MLP neurons of a small language model. Each row is named by its layer, matrix (up: input weights) and neuron, and shows model dimensions 80-207. Each number is 500 + 50 x the weight over its row's rms, rounded and kept within 0 to 999. Numbers have three digits each.
Before each neuron's rows, "fires after" lists the tokens most often just before its 100 highest values on Wikipedia text that the model never trained on.

fires after: "or", "an", "ad", " San", "ur", "–"
L6.up470:469514571601585495511422577445584454463543509537497525460433480614483485456441541545447521526487453368494462513497523486514447573391444614448509470549535543463464467499510482474542567543469550538501515415427499491566452458513532500579520401481523472529436520409522511460565523549420431544537535543545479462520463543523468477487505494577506548524490527383622427484567424505519562436493

fires after: " by", ",", " as", "ing", " with", " of"
L4.up786:526443469423435451489540491396429493570471562526553467573462610468471433536523506496474505514479488514533552533476576516578445457531467588417528535538581442458442501456560542617551464431504430445557525516547499439487493608531545527507420510469435515536415473545606529519463522477351524457526611480561586468523465533487566541530421490494528448562532478511566470478546496427430463541534

fires after: "1", "ron", "n", "ig", "th"
L4.up109:563527428476455460419458453615527526492412414603572510531514560518496521448522517546463446542477476462514466448455468584553414551470605481463532539509504513574505467479496532413543472450414449510489524486501520552526497587455501507487466540506467499457545506523415416598436445521550540604433522513475486485487488491609532435454568498522482514461587472480604539499463475476522475420570

fires after: " B", " T", " H", "B", "b", "."
L4.up574:502464531467464537514448494507401534508482603482572515535474542486453519501561511468508484492478451416514584494562458529561479420543464531407536522455492445477522438489530526522403487567552443414470487487510505399463544446439482477468465553473593398481423516419516453512555512553562517451568466504530462503595474550475547467507513438574524580508445584350446503491511510465494475488500

fires after: " a", " the", "2", " ", " L", " N"
L7.up115:440456484552544458496445461573508537461524376477428534483454399507485493548515443446517420484510491496517419496514538498515501457498600414455489511493492447546501562569521580460555572535504490537410402506415449524558447499471472616601492476520532544583550496455423399444542572550405544551589503494515466481474511548458486472555423473485489524464514453529522455535452484445502495629463

fires after: " n", " Republican", " |", " N", " |\n"
L6.up839:500523447443523478452513454473474436552492540473529494509491481465505547478497578371598508589562439421528535538517517521498516582579547533458486534485475521463423581489431426457478492541408498483499448502567557428496524482423593446541547407632535420433518553476448504448496508527487547436495450455434478599562498526557517484440437543477497492500530452528455459520480523491483487509431

fires after: " an", " An"
L6.up851:512335478564569378440545503573582446541475604464567459592487503488513521524491510540534449554520544507490518521493457578485490430565553564520454533590499506560376437559482509592579478564486541498396417485459475560477533532449437517487564496510395552552576466557562455395519477433482519448535518465478462467504476507568554473534495471484478515572507468523442468531519498441429566510483

fires after: ".", " However"
L4.up472:450403501435438534587495625511527474506406535494475494465533462496503500568460443472491607597534497499537402478575528469442619510457523504487566499495465522466424545558443466511511350500504486542466397555439475542596550465577548526417539495599478478518497409522599544609474556560474488497621469532447416502514565520554520471555492468616477468453512579486470509497442502467514622524458

fires after: " |", "-", " (", " P", " |\n", " the"
L7.up750:520478456482516485491528547505502444549455497483527373540464424525491414492460400544497479455485545439489411475537466596503504469507497462537554497528489495493406430480523574477567489516458473419563519461557543542528489545469566543464472444508588424636473539585534496502497536475456529479426451465511514573541542557438577549526494475550475362477493469430544478459484605482439495505617

fires after: " B", " b", " H", " t", " am", " h"
L6.up70:537561582496530522537536531554522483510488519444521391464476481560573449519481583458505504491471567514446515456518440463550448503435639495340474545535564467469489487481393510488502537537522394531386518525551468534407508470501417522459430485510548413456474540600453497515493514476421494479519536526530442474517488465511572443525544486492534462533415472474517436446548523438547508466559

fires after: "1", " Ar", " ar", "al", " Ant"
L4.up7:507514574580584452513450506602524477406484543481590422487456486479531488487499434477509635500469535406483552530514409521413438494487456510588523510470488451459565394507524526433571508437490470461540431512428523524523553461367495514493529528542448572503445471421509452484535462471517456474524478493462624562563479499574522549485528674508426532573447483500532441516514548377446365446502

fires after: " W", "w", " w", "f", "h", " F"
L7.up218:434537542536492519550449419504594463525453401538461479516463527514550456502472637549505582525520482552409504512424509515429428581486530527565448520500544418544560502600471461543538461526431412455569538502530530515498490412501401450472509499396401482509547494441483502476488507438548487569548413510538491451438388547498551552475480453551465553467527432512490576441448488579492568581554

fires after: "-", "|", "\n", " Time", " |\n", " and"
L9.up69:488425420587488534555522464481553484441478457570441418604536558557547447598564448544414548482426524455447442455519529487515484497496555470454569506579410494427483409555539587458447461503490468540525426486580553516504520493470486528651498459501555590503479405534517573581461522509488431505536443456524480513536456449450463501559512470392496521389453474502463435454547480579572356432544

fires after: "|", " U", " an", " in", " ("
L10.up670:484550518576532423573499493548441578473468472467548497468449509549460540495529485504639460530492542423586505518563465391485513507556566519504484485498530521500449544512531530482541472524391474513481474470591388544479485513573433489574460526465462507412586497527489550449517427416517575428517469512550506514470553571473527509466530510470474495501479431437475546482482461449432527458515

fires after: " the", " a", " A", "ent", "1"
L6.up319:481497430453518533444463484496474470464561439551465500565551476463500500528489637568452523472554479576570531469535475445491496575499520470573473406523491524516509503512485488420422467539477508477578403458384484589460559478539514490472504548487569491483463565445533516476497494489471458481511513492528593575452473583479488584502479361559485523474481529489564592450483444493542466510583

fires after: " K", " P", " S", "ulation", " V", ":"
L7.up869:545538494429482525537475454521458527454560485447486482556546468433487488599501505462527568537453474500523454495489547431502483480445522582568527353485537447431492447564466418480533534563464390485518537545494460538472562458499393507510509643436455458459429499516475491475586444565460509467553533516534527519542443445488477546535537534532478485484497521538507532656493530527496478498443

fires after: "y", "ik", "ok", " z", "n"
L5.up257:553498567510564561564486507518412474492371486564576525476358555490443485429518441478550579520461397491507477538530563493355468491565481576531575455546527569531463461569437412479469515478458461428410523459481561425520485522492517456531518432470538549513486532529578527531454560524480492566394504473522453381480550570556458415539546463507588566410542533488480525537520544462517517592578

fires after: " Mc", "ic", "9", "in", "c", "a"
L4.up304:528568442480571432531409457529484501567562471484581477542483463519498498554505604529477584471497540481432508531481470481458499569536511457509496518497449602456481566479457534478465552515473506521553509565497468457525512433609645523393404377499478464468455554498524558504557513487421491451475447535510467580502558550519430456485603485469535403543476477520519488485508549502423433612510

fires after: " T", " F", " A", " Gu"
L5.up137:567512487499480459429442464487452446501524534584476419507524591548442439518372529496557492496461474473645482523575575503448508493565569568562531583483520483468489499431451507505490457464439441461496509401470529588523505436584500428542427447406377439381505515511424506560513441574539477454492523443502505516445481491492538515560526468507535388467503556508533442530493529541563556530522

fires after: "–", " h", " gr", " a", ":", "-"
L6.up533:553487547446546608500498453512528467548556529470561412426419520564461392541531393612526507495466555514485538467436563448530406391450519601487591443416527478409542513527487481492437484544447490408573479452501579510590522534530496489474502467442520534448533463548468438388593427501489562383475545531525505509494443490470509528483498492440439534520535599472526502568430412460535427545474

fires after: " f", " G", " F", " ab", " H", " Ch"
L6.up397:528532513437524536497474494470569521418511475455662442490583445540559515518558499432563476501543553481476554473500507454463586516513490541520546448416586474523497481448419476542543532457461558502501560425543511558509599485509489349483515560444571583641452512483505445566440470465519467463520406501491497486472399480479462569508467539473576484587500536487493572564544443526493476400528

fires after: " the", " a", " Tr", " an", "r", " to"
L7.up294:467504424484489491463486416448453536498568551529471483456503559517540535520501543520546489507468518648565432464490430553477498494579607451498401455518515534448559489562552564429393442443546563613505521488450458502618497481406537435474478528492441530454517461511523487458453571503499524462478481407419426550543419496616429569531435498498481556607434548559566488564472516395464538466553

fires after: " S", " s", "es", " an"
L4.up432:451479517535449563577444515502463525502565515506444488593463495457396522395513481424455532524458466455558516565556545552507520490563501542503544463498562454542472442533520524466505484486455430401497484476461571503529498580493487500440538547495600532487562523567465585527527502497468528565451489541539547637444565535470491551573517485531456472459516461493426439561491506499556573455478

fires after: "g", "l", "z", "uk", "inn", "h"
L4.up653:543603466560563527547461414459509478500522537552494583390432554548455531498495496491495436509465508425468493449439572473524449475562501548483539492504475608453523568502555482521498530397584526559613504529531575501381548365458561451400529511544477477558531489419504575557521569622436540400441482423482489489393548450513595455432514465454586502563451443523598486483518523476514486485524

fires after: ".", ".\n\n", " where", ",", " wh"
L5.up208:534437563460575374531459522460446570551482537559401493437445479479576482388472459512522399552519509478501540527559469475464536592484512470497547508482417512567461387619542417515633560588516445512484512434449511474480460475509524507523444521499397428467544361506532546518527436462520459493509492440491485465544435458513470444529490415546507586515480484461519523478512448528492541576490

fires after: "1", "2", "0", "8"
L7.up824:495500411409476512462549465489513418509453459505631461538543492478431504536595496556535476541505596525530484434509519482530478490537552557464552442528450644481461527527487485477501520569521549420502460503607540583496516493498584476471397460513542574380527540504494510410524382452450518547503565536457504453451464651530529424464554526506511453479499556532513471493563449577488414363512

fires after: " T", " in", " l", " n", " B", " t"
L4.up301:482439535495531497436453432572486574485502468406481560439498516510561557506541407422516535517509580560594484503526508551525580524489519446483416405547522479503529445508443534417491547493449470490499480468505421456472471557440436431456459549472594466492525452515494519520548502389505611420538485638452491466573589538559577487550504516561563555486472551447463500508531487521553544525449

fires after: "1", " l", "8", "w", " W"
L4.up467:388505577480546487492534439523539459555370504559527597462601466537483474468464534348478475487490434484538520660501506503456503449483541501502537495507444481535533480507545512506548580451423485416448534473517487556452428464526481535463456526529483535330400546535452520490502489517442547541537557474459532487548538557497481493537533543569337433504580508544507545581463548432433442404492

fires after: " the", "|", "B", " B"
L7.up240:492471531531446429378486424530523481477445430464493492622540429378477546543508545556507526567402456335471499553579521499498503432548519522503481441526562530460491464487524479526519436513521524518461453431550416484527516472473552472514502520485513475544463513471521513419432471444414579498546531526485472468539547525491404535433491543559523593427550529555480504607598512523454511526563

fires after: " the", ":", " Swed", "),"
L7.up253:557594459489430453474485373570607526590497495498479475558527505428542497481538535515611563514450565425462572512483548484494486467569556404419435553516488552519429586529562483523512454561522548561424548525441540486490462437489486459507517457410440530542472451457474539470510456466568501536578486453492536529436479541509438467413503492490495513498516508454474581548550504597490470495487

fires after: " F", " f", "F", "f", "aw", "up"
L4.up139:437547529439517489410544514545420509517471444472517490504467504414528511496497502594456520385609523423408422465487590442470590558520424540485508479477459506507533540473427517595449540509428495462511490525552520488431526454534471486616459483438497510399486534570482503512566548394565591503524506476563460485558504460482593480510412511402530463585456507509624477419512488424569551595498

fires after: "-", " |", ".", " &", " (", "itch"
L4.up597:526597472430500494433535475610491503522538495484504485550461566603467408453454431538545485561540440519512396457490561511499581510466465501569538474444507474483484483507458528493553519484448471481397525547456602531399542576414613549459566396615514441598485529503475547507516518454499528532471476431487439534582536524539579537504508512513465425540493369494561478472500515497455541404521

fires after: " University", " J", " T", "retary", " F", " K"
L4.up774:473482493546540571451502468546466477473556493473459492477542481521460487547455546430600569480481529466507470484542514489462574443458498501571590500465508553505481542534522482485633605488490416475585513512433545558518425374578590481485478489485509492513532557565511512528597459474531543463470553577511550475424448590470468510588526491451566465469469577467393505457365471417497571409561

fires after: "-", " M", " In", " h", " H", " |"
L4.up511:555502524461614628446468503542562497500416490564475493567401520445527459545555527518521499470498540460549461477470516418551491457455473523542568466480498526537411429519452529508547520542408516498555513599483468498438587459490526559528501538448510391509453459501504415467500429536389461518573531478502534471507527423552581525399440511524487549489551452468523456501503520509573404575511

fires after: " H", " F", " M", " W", "G", " J"
L4.up128:505533469600467471535400474546553463529443496527483445456491520493404463527514573491473459485521487527495469541504590544462496470484560520497490393548506506502461564537435398551449638549482470626532449489511509524492543495424474469469490553459487577503371619482623532642511440558520480416494520531559480543516515501526518481482509499515554511519588496390525546498610407498546448480473

fires after: "9", "–", ",", "7", "-", "ore"
L4.up57:525496404448464510515519566476648448435494461453468662572478458498508477545379565469527514459543532600558515457550460479539467547459465498529493480532505587435402485457450475527496514447584553511551467512548445396519505562583483375467429475477481416514507561426515450487504480563426387487496541491500456498499525505448550458489562541523593487450535537422516524544584587438454510436552

fires after: ".", " the", " ", "op", " |", ":"
L7.up246:524533500508537415629452445484500486481518550506485468400540440503514486505502468507535499433415451583533493506497497464493464591516463491590431458444380588505503468529543524491515506566543459553515495433445568537501444531499506567588489491483460487473496513465423477479539563508433574440417552430540554544417589529550438535561552521503551458487430455553530435424415522463501466466441

fires after: " for", " of", " was", " is", " to", " as"
L5.up342:531459562562503580515540529476391564463499509491428482462531489621471478570489495482486605484459543580480422417469534537522445580556511563511523474371545527513439540519464510561412506520559478451563499515471569528469518539592483481548514530405516540550468452433456587470492554459451514370527595518407476489472501519465459591600513456525467486462545482494454466486502417462522551467473